config.yaml
n_head: 5
norm_eps: 1e-05
init_std_o: 0.00724
init_std_down: 0.00724
optimizer: "ademamix"
warmup_steps: 551
decay_fraction: 0.267
seq_len: 1024
MLP neurons of a small language model. Each row is named by its layer, matrix (down: output weights) and neuron, and shows model dimensions 16-143. Each number is 128 + 32 x the weight over its row's rms, rounded and kept within 0 to 255. Numbers have three digits each.
Before each neuron's rows, "fires before" lists the tokens most often just after its 100 highest values on Wikipedia text that the model never trained on. A number after a token or word is its count.

fires before: " in" 18, " by" 14, " to" 11, " from" 7, " on" 5, "." 4
L11.down566:157107125096137110148075095120186136139146115132144179107138137087127118114118143177157136159194120134046101148111131102127133082096152157099065126150118179148132128125112176057139093155133182156138167087163115126040095186154144098135176138159095171110126157143126143109111145115189133140073087152113147162149121107106167126122091092158107227059158109090162101168151136154095165154123

fires before: " " 46, "5" 9, "-" 5, " –" 4, " B" 4
L6.down29:088124148095179124082170154065155113154155159110146136101135131179166140169095111206134084121123071127131144112182171105162127182114130158150122084158127138129144099116133135146128139109117182077123114128102081124138111126126079137179138173144070198140095117104155062111045189153151131113149198078119116107107160071092168122167133137163136054128156095109179124058170118066127107103130

fires before: "1" 17, "8" 16, "9" 12, "0" 12, "2" 8, "7" 7
L10.down91:134179151134228181130118084111158153062107139127119148115087108136182184125132170154168123124089112072123080163126162132165133140105122152097104123128156104169164157088107111137059166145134177129116141144135164075135167113141128120164119115158126177064139161117117096147147097110138203161139150156137142128142090165146130120058180073071135106120159144098115157127138140106086128091048

fires before: " " 32, "The" 13, "==" 9, "In" 5
L8.down371:108234138116182146137120058114158103115089136151133101123189138000122141153117128152145153125122134125129119145141103105149128127109118119106134079132114137116132159123109123156128140154118153139135145167113091158255107141117110094115141110135108143079140138135126101119131126139106158111158118106142147161078091127134104143105111086162163136110127133120126164095144124151111129137136

fires before: "1" 40, "2" 22, "0" 6
L11.down512:077144168122123139068108052068129121106163164074163160143121052163095168133177116114152155163106092144125155103150108192089150082113134096156107172127158155183170186136165122177147197080120149126108132110112154142132123117143134139065177151090118080129093100096140136104160120126139115122163071144131123077164123077125153162086139128148125106159088099150140177083112118133111096074097

fires before: "." 45, ".," 5, " " 5
L3.down639:137130135168121160166059133169092109171088109108098087107140167192098169126163116143107140143169169113144105135174146142112050159169155112143166111062097112139110050092128120150077176093119112040107144141121163100088136124116105131172094135111160098105074087133118090152118082120135145138116172166132152075143160107088117147123145125080085135161146123143145126157139121128178149162166

fires before: "-" 99
L10.down211:122133163117130165146098030168114163136149178151153143109120158114168094159116197162104122033125153110114140122106054116104078137145129102082183090118127130128140145117117163134107088146133110120126131055123109112089102176080124075128117187162153169053166137090132138067090168083109145096095158064174153134131117117162209152148177117167126131104096142121151106148129090149132166110152

fires before: "9" 63, "8" 17, "1" 11, "0" 5
L12.down85:163122122131155093056161132203082151116125128144116157122089105155086140150105114170136118086140106137079119125141130060156140145129163135092130104138156109127115209118151127154112108114097137167162062135155084087060093146092148111095148159104152148134142131154075150103136179114095140123148133099086110087130070127110171144169117154110100222163158135145168155108161149122105153076080

fires before: "2" 36, "1" 32, " |" 7, " -" 5, " R" 4, "5" 4
L5.down110:118140114165152090171091114130116081156142084116120153100105148130156084139128125106135118133070053122135097117126112199141144112086117115109127186093107152094143089120140157133104090090159118088124192093169124166094089144087140044142136198128196170097101070131136215160173095141155151110161132127124074123137183135158139135123168126149096158154131136125126125098143105101163101172079

fires before: "." 25, "4" 12, "6" 9, "3" 9, "9" 7
L8.down250:165085144098087124109123133178188121147151140134065150148185103188142136088157093083096125134127144044149152102087117145107102120102126100153127165177118167148161142114122177058124097082120080134089123119140131140051106143138165149125139134121136088130153128186079122146116067187127151138113104151143157119096078086140134062192133138148150142154173165073166086140101111148125137060196

fires before: "-" 17, "^{" 11, "k" 6, " (" 6, "ened" 5, ")\n" 5
L8.down383:181101128114141155166135151135123159113031115057137120126116083161188160120141119165117132115133099169177147111140143123130142117168109157142126076178171097175079121170120092087117109104174122112143165111091094133095117115149124088145149096176167168098145081170174151104131141135155056088139161153115194138174167113098112144166118126077159077141135157131182184060131176133110133127113

fires before: "7" 38, "6" 33, " as" 4
L12.down24:098123056114083130121145147057148148138161128152209135149167102078121109109119084157162137119081169115093162166081159142146057168120125094094119180121130089103140180076108173161126132146112151141132164168151150165047114134155113131157156100182105134125191132150187182097117101107122088102115105122081160157113112101131071114159076079125134084155094084117125150095098145113158113141112

fires before: ";" 75, "\n" 12, " (" 6
L12.down528:115111126130114086153145097137124092161107101113112076147133107095100147141131117117138108049180151142154092166065060100137096137146189149168170085106149103122116082100145119118099114123113140072158129094111166178159095152104089116108088065103183122150117143079187144166143152163115116144136164135156133096126192135140157156125178143075126098224129118124065170110130182132121149163154

fires before: "-" 54, "." 8, "ru" 6, "SA" 4
L6.down621:104178080111102186129140135110054144113146178137147138105176118040123104154128090146130159129120114108159115142119084118119123141142052135135172117151133106106152148127191170109085136155135159139107146120134063147249156148162105122100145105184136094154118125158126103193123093149153123129174144098102095158113137156176093130099153147123148109077109148115133123109110149114128111142092

fires before: ";" 51, ";\n" 6
L10.down262:203124132115167158130099155113138136106140149185161128151133111131102138114153067020130164116098138156100167065133108129122136185152160162119211125164083117127065146175142116170113144104144063155132183144134112157129098132064190078167174175148051116131156124113126101120099152087129164063124121078102140113152134169146117108136137135111147090109169138181181136099128084173127104120166

fires before: "8" 20, "7" 18, "9" 9, "," 8, ";" 7, "ography" 6
L12.down371:051176077098085187135149109151145178143162169101166169145135125103150129109127115143134143122099103137126137081176134134063171124107152162148177151091088144108146184128104131124109112111118168132104149087128162127122159086134118107112178100164108154173122135156123102095127195115144088100120100073109080129183179166130077134091151137072126094107100143128113126072127182157125150131136

fires before: "8" 32, "1" 25, "9" 14, "7" 11
L11.down39:185156161118079113128187121133109039116119149159146169118119069138135075138132136120151148161160173112092165083044109130152087178176132135147128131111162112154113105125125057079110125161140163130102169127122135113156092023148111142136038151122112140136129079121179131170089148159161156167087129156159190108136149110098111132184145155088114088155145120134142119086103144120101116160138

fires before: "9" 22, "8" 17, "1" 14, "5" 8, "7" 6, "3" 4
L11.down575:167133171114145079108104035161124113126099101084131151132092114139137094118115145134164132150133184081130143147119156192062115124142145073107121127128141146148117169103175107092103156091101145127113152120126107110154119076152137169126153186128065141074144146103152118108097039107104192148122164122176176132097094110115117165145166163080180104201121152054225119114160106155089164119079

fires before: "1" 25, "5" 10, " |" 9, "4" 9, "2" 9
L6.down456:139133140154187097177075085159156139151139065111138106136112107134128083080135123126151124144113005115127140145092109132103163098127151160177083137133160095151106135121184110132095089116134154129158117173131145132090168083190120121180164140116122178077092113092178110122150178108164125087134137147082079226101160152191144170096090112146161119161103107097155160112158117140145116156127

fires before: " |" 17, "1" 12, " R" 12, " " 7, " Total" 5, " D" 5
L10.down167:095175169103107133136146116088160173096114123184118155106154179141094129165087147130136135111148117103117143134127198106121185110104114096109116191176159107126199134090088162156110107125105158140048131115125132187093047117172126133143075081064114151073095125117113105049100124148155183142142133130196115152146103121123083096105153131148089189154117157123195135117124115134155171166149

fires before: "==\n" 26, "===\n" 13, "==\n\n" 13, "===\n\n" 11, " and" 5
L12.down30:118093175095184116131103171170164120100109157130116180096096145090104128141160126133111103110126160139170123084130148172125121114115124141138176144156153124154112080137112040184116151104188103076166170123111118092066108183137095117155109161112144116093115122129147105089136119184105122186175125096130125126130067153095085139137155073204154129147065188074114100151138065079124109070192

fires before: "==" 28, "===" 24, "=" 7, "====" 6, "|" 4
L5.down363:083138025117140144096189146151110130074080078079091124163201067163136121149165105127131144142178149068107163123186127167066163169160116094105166166157124110142042139086115124121178123121157099115136120145157123102077120178151124140134096114181116115118094122165115119135086126138196112144091153113139107064139115074110125176155194152173130104145179141182149138112128130099110124102096

fires before: "|" 53, "|---|---|---|---|---|\n" 5, "ened" 4
L12.down545:136102207163148107125086170055107142134165112162120134070093097152143121091062160114127143079106120106192137201096069170068120126125148077146105097152204073123050124193138123118154135130111147149170168169120088124101100144158106159127138133147120125133145136141104132143091119134135176090137100141144126047165121109084115147158090070039156072109102119105150124128121111142098169153120

fires before: " (" 21, "." 20, "'" 5, " Summer" 4
L11.down13:119109162145098156128134132085185167196153154073130136161112102104128099103148106141113165121073162137104177102065128132151126125061162061177132132155131144123050106110124168126113150081057115139113149119115159124050129091109171108106107110113166136092125190162161148112201112149129125155166133080100139125153112175091129103126150089118096161156158156163214143166109156093166163078056

fires before: "|" 85, "|---|---|---|---|---|\n" 4, "|---|---|---|---" 4
L6.down551:123169097113112113133174113173149121139134071160176122152117107077119106109139161138131125161074125102194149126202097098094147069184137087105137091120125143182142078104150112094187170083136152116139159140106057141160190124101174159117136123168165133121100115117100109122088122146113175149161144111181186131127106184135157107083108180172120086137098133111058145125118124157090112139138

fires before: "9" 47, "ers" 10, " and" 4
L11.down85:074126128128160107126044115130144096171171091064165105077094134147155150153085112052122129137133136105092165145093160104099145168206133144135135144173160101123086164140130136065122144122160139145179125134126128150042142117139137082104118138123085140139106114083202152175127172090140128099245065055142130099168080141120141117109101126151109145146182159175110150120172158142111086118125

fires before: " " 34, "2" 19, "1" 9, " |" 6
L6.down568:116159169208141115158159116080140109113017114172119152095095068143136113131051129168143143134142116130102087143074150065150100142158117114142165147126154122130140124150161146154093166182109089131135082206127109105182092139137106159088172107111086116151124166114153145158147134098143143157147067155128083156162131185158113145101146180114129146145064144121125145112151185052138130075072

fires before: " (" 15, " in" 12, ")" 8, ")\n" 6, ";" 5, " R" 4
L10.down264:133113134092125142197115083095152145135152160111170132087142165187171101192146155133122139124142100074066132213142195096117120150061185055120128151147128153111081156143108145085127115121160128116099137094177139086110112167097140141094128094189151125121102114138137160135140096178206159087099155188109120082156143141141123153130100124126178114166112127129122131099132086082050137113069

fires before: "==\n" 40, "==\n\n" 16, " ==\n\n" 5, " and" 5, "===\n\n" 4, " ==\n" 4
L11.down418:102188157122187110142068141159113104104067142154084145138072154128121124110147106138121122085142077158157059098123113143108073145122145104136204086114123090128183147075150073156177107121172130110117127153163147089114089122114181083167089099176154155065145149161115108108149150168121104134175145134163103103128107147073122153104156119206091121148114126082088185104111169084189123106187

fires before: "9" 50
L12.down181:069143218139115155130101144169114097070146095086128041133101130127149124184127079133139074133132142157152148089160169097142106123111132107132120160147073099182194174128126143102110109147139150124189075162179136112114134121140094126066122155113143132188101145108102107129184120115120149094159144132118097036103108090152180136168142183138087184125133125129087135109180171112136106053090

fires before: "|" 48, "-" 37
L3.down6:168160126143159121137110117136131107091096167120109136127195210162096146087171058125108126169141140095138183109153144110049087161116127123144194121103133084132066098085181156108134105109154145182170140165137118129109113170136020118133136063135125144091130128158143107078144119109153132117085135109137065147176088129095153132143165163099134115147109129156135155140110131082147162097117

fires before: " |" 52, " |\n" 9, " •" 5
L12.down608:116144112131114199139129072132111072152133129130063118196103088075092158153117126122099169121104132098086096120123146176129133135143161149113132182176126070156087097155196143164071114128110154100192187201130145076112135129117162178080124111150095129144070146068128154121118105131153105152172103139125151139142156120121171148154081161123128100117158153086163118173153133141125083050112

fires before: "2" 18, "1" 18, " " 10, "4" 6, "3" 6, "7" 5
L6.down411:151124151139101116145107151117165167142144093154191126132135077125123104167178116091168168158018079147127101106183150149117097177150094202111157162126132101153119182125115140145127151129111165119132081106103094150098133114092123102097067122157106128162147183154133173142141155164067107167182136118138111207153136189114156148099128190142175111112104143127119122075183132118137120154125

fires before: " " 59, " |" 6, " |\n" 4, "9" 4
L5.down211:129133108069100133088113110127096153171152202121108123200124151160066151102181159138122138078079111191133111142104176072111166147145077183147081101126113113148135144137108159077127152156158134116116141157142171125097101092130150111165181106121101120126078132126157095140112086188068107148071104111075170125057120128100107142206067120108106162161145177100066176161114111116152096129148

fires before: "%" 25, ")" 13, "6" 9, " |" 6, "7" 6, "9" 6
L10.down626:144104131109066114145125138174122084177174145155172052152142049117133138110150149124129129157116095168134121137141131171098135085145181113099130158123159152102095098128147117131176155122174085077159152118129142144090162075073079120138119143109119077142118084076149150162180061156102146130163148085133117067147114177057156120081073116128162141108148142163157127120131152106150120110146

fires before: "-" 55, "|" 8
L11.down7:237121140102169074094128154130090104134097116109173115170125139067168166128166099109112139068126130119120152122145152148133157107154114093129159145126093181144128107186122158109074076113181112091085144182127090148114151138108092124118189094124150148126164139098125135113132130146091147159149098124163192178084219098178147082126051163161083135135137095081171124113171143125130143168091

fires before: "==" 27, "The" 14, "In" 10, "===" 8
L12.down622:150005092113112136116119194117088150125132138129157086153075121255109137099117111133127147118165100145135166117142110093097144128143125135118124130142142106142125152112138148128163150103108132137093117132131151126000100114139111141122138110120119122138125141118184117148135120178133084118084106132123124121117118150136140127102120154149106107108137151107128128121121133095171163133172

fires before: "-" 61, "0" 5
L8.down445:073150092114121163131188228104058166102184103137154118133136151115145146155143154155139135124124153162101126151127129117140143096169101123106097117101104171138103119214141139168177143120089153132186129119161071116153125130098174146097077133153078100160151126140061115141108130093101049110170134146079159062086168139144138140113099132132176124107109131122109101089144112087109109138141

fires before: " " 40, " |" 11, " |\n" 6, "/" 4, " B" 4
L5.down159:078145109146191167122123147125129067105060138134088171111110137185169136105156123185106108109175088158145163112115171081146138180117151137083149074085105127181127132096116127142064131125160143080117132177095126083140093164145071126172106119114128161160148092114152114182144143069126146095090143095122140162070090068153163166120119085051122121128115151175111158144140144127075082096133

fires before: " |" 64, "." 16
L10.down406:141126139131123137133146128097166153132140143088088107146111197116137111160146143135066059136123128136114147117109166122124088117053093094090159090095131143127100101092084121127136140086151183110132116156202075068060091136182163168111135118162114118141116197140125047124103152111118184040110150141131071156155152191126135086106096139121130065139150122061076156156171126145141154126109

fires before: " " 39, "w" 8, "|" 4
L10.down356:102131145178168140143176133148172118067105138171173131131171175154149121094062103032206112101140094106107170135089110085098102151125116088122151140157163148096102133115134098090148102118158196122111129152167075142099022154129200173121124090120146126105088133043155106163144153173135076105131130192110172092137102128182128112055132056090089116116129138124090169141181159164099116128150

fires before: "'," 20, ";" 17, "\n" 13, "'\n" 10
L11.down20:085114100088101102085114169114072118144139147128087145162164162134108130118086108051086121116089105153096104105078156109140113160244090103105156135091165128105134112109179127182107131090114076125098125125142121118185113160114180142113120112112113112156121140088154149114033162140109136154167152085101219115107120119138162127213137170097147124077129139086119098098124155134149109164143

fires before: " a" 24, " (" 10, "0" 10, " an" 9
L8.down380:152122117072135124124094112093180094140107176120131124135110159075208171125146049132129145119138111115103154099191145120137177103144166177123151083112157144203176154163141119144122145098153084116101156069117097149052084111170124117108104136176167116121165125095122147106114118102101135122142098135179186136075141091117170136121149126077107146089098134102145124170159158116049132068101

fires before: " " 62, "," 24
L10.down201:149123109160142121142144061142139131123193098089125156118164189118157138072092146106100134106168170127138088122064151133149120114108119110125087123173121118142154114122126134128157134186155098064086162192118151135118146114123099186104111108130132141189135139134092081159084118128097153154155133171096157068111118117108089135110137183148112131054119166108062107123136184142175147157128

fires before: "0" 45, "9" 18
L6.down615:116107129176118128106062118125174138138146173130140125180129094104090164155247060123162109167109119112100108080206103109154111114115091155172130114128138085095135121183219122071134084119098092144200110094175131120093111125167058125123123110117101102130144146086108165190134108109143122120114151102096097092198126132144150115158186138163122112152097135121149148160122119103080120141100

fires before: "1" 42, "2" 18, " " 7, " the" 4
L11.down157:133188151180130136140175046059155084125155115130090136099141154171136163154160137105085159096170152107057144126086078125134152128107117146188068160141106127102113092111109119133187135148131087094127125147114135176076069166086112109127051145158159150084127093097188085106160132202154091111174127133095153094129088087126153107155162131128153193113080120122135125169152064126122171145123

fires before: " |" 57, ";" 9, " votes" 6, " hold" 5, "1" 4
L12.down459:160080103118086068126149165113177057175151120112104119109129150142100119151136140138150206142118132074160129131154161149019124100098148126135094163080100123091098170164133208152141169137084173140173181191188126177104164141104126150123100125185130151178115129118129192157141097094037131073095145180101139137079119147081110134117121086112152127143113083140126149163137111091164141153106

fires before: "8" 11, "2" 11, "6" 11, "4" 11, "3" 9
L11.down516:158192144120184162125070210105185113102087079085156099127030084143145062109138161116174159149155090174117147132107171130131108030115101154154107108121109126120121130132105098058154157140168149170133111150096098119143106136102203169158087133118147101144080157162089108114137155130119141163113203143110138205156130134100146128153112141122092167137115122119114134140156111150087144103161

fires before: " " 24, "2" 19, "0" 14, "," 12, "1" 11, "9" 8
L6.down520:151160118173158153153131102072153162168158116116074103106107136133142127124099129129175125156141113098168160157131125134133107104119174144103110093197145196119103071212070191107132138173087134134128137166130117132085125105154103118160065124180112193126135106118158136111112127114083139171147178132156139089113122082142185120125106127101086180053112114127094191089166139114065109162103

fires before: " |" 30, " " 16, " H" 11, " –" 10, " A" 9
L3.down218:078151122178169170124160064088114112111148101139170115067106092180111176137132090152115186132133061091108134115102194179170125113144186107120147141158123133135121157130088152116128123130125212055126109183109108139119149164164118146134176145115181153149080080111131136169101083104139123115134117084135128130106094184167127127111150173109106138075099190069132092089151105085122109138095

fires before: "==" 26, "The" 16, "In" 7, "===" 5, "B" 4, "After" 4
L8.down540:098219102094172135114126098175096132071114092120128166141186113000181087159145134117119149092116149113121098142119119152169137142145097152144121095181132133112124107080142157148112130132129121104083144126066089160255141121141097124110130158140131177081120116130123130160106078119140129174116131120135100129120136155122134115154101146137157148119121138173109134131131136113153132109146

fires before: "-" 77, "g" 4
L10.down333:101122121127115148136165145139138065145110118112119096229120109054132148118111146207070138132112112127185094148096121137185157120138143128157123105167110145158090111113109119113126141158141092150148168122166099204097153141192106038158094066082125130135171100083107180111158141163143089112156130131111129226076166152151123110128095144127132103108144091140139133076111121137145150128116

fires before: "|" 30, "|---|---|---|---|---|\n" 11, "|---|---|---|---" 7, "|---|---|---|---|\n" 7, "|---|---|---|\n" 7, "|---|---|---|---|---|---|\n" 6
L6.down557:107076171076112131158137177140101199088101093104148124108122135141093115111113096155127097122078149183175136152191083109083071091055103144108093117154131082087149168043102135136157149138150180135180129158120127135113094118134053102176181131143143064125172149099193192117157143143123120056161161106152120098130119126156160154106145138151101132096100143120098131157151164124183134140117

fires before: " of" 30, "," 13, ".\n\n" 7, " and" 6, "." 5, "\n" 4
L12.down483:149127150179123118157137129148146150175106112084136140110124175072156054129134171102087126127164126103057118158121131158129101118144159114121126120120131125110136118159155168091111091155104135109123133127133175117187111091125125105188121199138112136072117065169148148089076054090163153172130130147082070112111108082126149165118077082116082125029119139120145143144188116137076147160162

fires before: "-" 95
L12.down337:130162140082133121121084130148045109157152069148111135107083110132182134111057184098121091089106166064057126133141127210181095092180159143149176114152155094126136169145106118129105092143092143136151154125140113147103125149085123129140145121145159096125098105085151133117086169139125179184132203148131142109076051140125153079139169108146128183095123080148104123125115145138102097166130

fires before: " by" 17, " in" 16, " to" 8, " from" 6, " as" 6
L10.down4:152112139125185133143141100082132175193138130140108117147176138063137125154143137085144136146186137100143116140109124076053143133087134083110114127117141166157189182113099148122114080192183112114140138127205101133118121148117123115112196063075100113122138140098166073142116114068125073095105074132109165152157114117160178096081090052088083112085132130112164162147136152128147126131181

fires before: "2" 19, "1" 18, "4" 11, "0" 9, "5" 5, "–" 5
L11.down256:141086121156156117167148166094096135128115133143143145095103139158123154122074119057132136090118125150182099133128140110168145199102110115164177092102095140075134078200121120122033086124178137098158118176075114135084123118090176158104098096178093168156156158170124140160152086076132114120114178170120144134062108095106124103177145143161108122076189174182094091124068144095089088120175

fires before: " of" 27, "\n" 20, " and" 9, "," 6, " (" 5
L11.down447:171111099153146107126108180133071142177144163116150168121121124083098107142168150098096065132091108106136051171073177179116187060098169116045094163142159112105095128195125158099146160149128119129114191141162159155115142122140185152126114134120159123081147171106130133074092134144149124167143102156118097077090152066128087123069091139136132161044150141150100166125162134127167140159135

fires before: "\n" 26, ":" 17, " (" 11, ";" 10, " -" 8
L12.down146:119092149179069092118089083148120097156113144176071157122055083137172105117087131078172148085138137142166154145077109059150160122173146155123130141066164191101102103127143139128106113125119121107174109120078159157139141179096108173088151091135145143131143124106152144136164151121058119140164056141182124081086102125110120123156143138166126125162088103131083113121130134144058152134147

fires before: "-" 56, " R" 14, " " 4
L6.down439:147171082120113086114190157124086121125128130151124126139134116121152083159085165125099134093170136080088116165119157192117137135143061105157132120110079195193097134153184135093137110077138160126039162126151085144152188145183168171114088195166106102178096121170085119172121093137121131124158138103112135172099097105117114112123090141090145086081076116139172147072141140118181125122095

fires before: "-" 38, ":" 8, "=" 5, "D" 4
L10.down274:136181116147145182147134137147126088132177154181132146183139108094074161100113101141108102135150136112134106129105191130107016159121122146108141086114120131160122146110093142123110164131135116067178215165143112149075125110101074157124160126125144154140111156131164131169146075156119145030107100122095084139125113149184108137122123150138102096145186084085098131121124112094106137112110

fires before: "9" 14, "5" 9, "ae" 8, "8" 8, "4" 8, "7" 7
L8.down418:137152123132098133116168129104199198162141115156151153123137158177082106134094179120170165102226122142179145102083115100158128135180172140094133140189138126118102112138180134097160090113095130185148108122097094141115124086161151134125095052098109150103119127115097173113144093073108124132113145102106135110119110130102127082170121136138117067124173084110049103179172140176112132147107

fires before: "===" 21, "==" 11, "=" 7, "====" 7, "d" 7
L6.down377:093127112135186112066094195120129150164127153091158151165152100148123112150108104123143168121146099156131129085148092154132089160164101115183131119135168113127045116075155087152145124074147126097134105194112078094138153138098139106156164127154123136098087044086088170150133159138165124130098157104131124137131154177060138175174115165158194139100121123144105154169198101111137169104084

fires before: "==" 28, "The" 15, "In" 10, "===" 8, "B" 4
L11.down496:126132104109133167119119183100129153117067144139174103138120113215072150068131082131155153120154108137175152124113090031078079137129128116126135116138159055161150133078140173096179198114084137159086076200126149121015100135150114171153165082113096141120128160124199089135142100175150100130098121145119108119087110162162112130088156137163135106122134183120076137118120138103155152130135

fires before: "=" 42, "==" 8, "In" 5, "C" 5, "R" 5
L5.down432:110125108096105137059096176143164112105095119119101137145134140147118126163067115110182096092135124101154097139085190159169111166131041143152179148068168105158098141072112131155086077098146134156156099103123186161067113139134105149150073212146128139129113118138072138140121113146206100111084132114189098154115106134103151181116179104120116121172171133110120144104081077080130171089106

fires before: " " 32, " $" 9, " %" 8, " Apps" 4
L11.down377:157122112142148093074131051179145092095136134111124126082127124112144095127154083117190178102163123127093117112079068143101071133146144081149072139143169146119145119135103084094149138186139093104128117142086114058130078064116144142143202137169120133172101123148125137138150164159176163098115141091142120150132124138043151080153181162109164159113142106115122115185161158119114145113121

fires before: " " 87, "–" 5
L12.down484:104128122162176159146141117140149140210103057125106106081080152139109136130105097090128128185141114125129062129117120137093082196102137122211157082136158093139158075183121159082117142106117161116119172117118115152082136098138047177111127128114118101113088182134124128164164130149107174143099181154168109149147117109097119140113171132135098104115102117106186216098120127074156108177077

fires before: "1" 29, "2" 15, "3" 11, "9" 5, "6" 5
L10.down326:118085071145096133115118187166122103145159121077108155090115108097147085092145111102154111115114127185106124112118078107146143137155112093149203151113079168120137127127128109159154105077160099165157161088127135090169079127173157177052070135200123104114148149222113148177111130107114079158162183107092159167076148106127188136107131109160145095172143144106164142148103162090147146091128

fires before: " |" 48, "1" 20, "2" 11, " |\n" 4
L11.down526:186133096130162128124130122130137081129079114131113174131135046129159116128109137137105112172148142152131140113115140211114119097184125048046056152125105117083124118170083108142156160157108114140136104174131109043142160126159084180123132133109117114127122162115079159142135166132090212161082099126185139164112119166154142189172056122111124133227080125129110202087156124081141130137099

fires before: "==" 26, "The" 15, "In" 11, "===" 5
L12.down444:089057074122135129170107145113152125156126140138099162102109109255126128104115123109072139120118121166100088094131229141120149198143133101102140130093126132105133161150139122109130101109105104092095094129144205128000176130116131110198098136069165121190128148136128107134144090117142142121128086107116092089081136153138087089130101180106141120173158110114127129158144123125166161132171

fires before: "." 26, " (" 19, "0" 16, ")\n" 6, "5" 4
L8.down80:092137120081156090107135148051142159194152205127191142134113143174098045129146208171157151096091111092135099134129150110144172117134161126072161148138097172128146139157151078109087146147125137113129109143104150141114118147158159050155116151091153153120132144150113147194124066081113120162139088154085159156102148119173156124097127127170121165089101163199135090104141076109129104120073

fires before: ":" 35, "-" 19, " zone" 4, "2" 4
L6.down344:120139112163131145109141122106107071153109130193083151150159128121160142108159177147132086135166098126069089160166093140092113160130139189116061096152140087131119153159116107111095060144134092179132178119164128154054111121122124071133097110153182122201152088187146161184098127095161101108137159144144083148171134152115129096119142089127093190154083056099187147133135135087138172169056

fires before: "9" 34, "2" 31, "1" 13
L11.down54:102118148119092102165145151171128095163168100154142168134111141111136195118115126106073140126145153151161150139134115143129159107139076115135117122120197095143135158176078104045175119127056112124098140162101137163098068149073179151106105149091114127152131088079136111208120097108076131122137028086158147124145139117114142133095131112189107140139171115114134201154092111115099094140114

fires before: "-" 30, " |" 14, " L" 5, " G" 4, " hold" 4, " W" 4
L12.down539:166103163141113126107144135160139090168145126087065134114124141105097135125111145131132142185098137193139142112101134114101087156144172136158118090150130131125070206097120100152124161109091101169198135148145130157159187097107106115130112103158163108095142095091091183065178128146109107086125147166158172112088136167126156127109144184160143147115154033187165113112199096166157112071168

fires before: "-" 50, "|" 31
L5.down25:071143125161165205136145087136134104115101054092074122126164056133166098099106117136071121096095107105038116131125073137138145142126157089080141153144106085116140098128100145144115147099110120092126143159151110151137094171132232147116152099127172150166115124142126142140136122105150156065149183124163118120178151080143152154121208118163138128150134182107152055132163060119108149124114

fires before: "==" 24, "The" 17, "In" 7, "===" 6
L3.down240:094204122180094148094138093079144173180097151169102132131163140107125145123173115130139145175131104083186161076149117118142082127160118112174109140089161139128113140126172174075183168172100094163153130150125101091129149103119083090109148111130159171083145123106139125133063088134123137161160175084105184167075127132135068140152147154081158104124128127079127122114170116129144112138110

fires before: "==" 27, "The" 15, "In" 10, "===" 7, "B" 4
L12.down632:127000115122093108140130184131127133142138129123121118134027125255128133117121128104102116141161134116119128095131147131111134131138160132112107172131125100141124137123130138096122119080118092127098090108170190127000125123123127141145115133124135117154127116110143126126133122162123086137098109155136130115137155135103136101142153174133091112141123151116129107126129123112168141128141

fires before: "0" 50, "1" 20, " |" 13, "9" 5
L12.down189:126113083169218111114093161143098091139106150091108128093156100122162122076130152135121081129102140078161180086122197110133120116154152138139104155087144155140120126147116146177078139174089161097136130174164137109092083142122121116201129137127151089134155206116101190178148135100105160180118116160093143138092115118168152099166130112124185187182085124119163130078096115152141155142078

fires before: "1" 21, "2" 14, "5" 9, "9" 7, "3" 7, "7" 6
L12.down187:102092089152075066135112142151112124170139138152121153145133124121119118074129118126120118161094069064115166153128115139109171136065109141149187087077110117130108150179133130146125104122108094149110100155152168092255185137165079125125139171101135104103098143128107071190108109099143127125094157150124146195127172115142150125112130140105066115164170159145110131096110131119134164133106

fires before: " The" 25, " He" 10, " In" 6, " They" 5, " A" 4, " It" 4
L3.down625:072176077167090114135158090102133169145084094136106098169161124121121136147155121105169147155148108005130135130070147104113089167188093119206136110119150151144102138127132124125208203119085172153180135120145152107139150066108109143113071116147113164094132147153126127140130122064144071163158135118174165098108105178130180098116168120126115132147135112088154133131114136109120161115111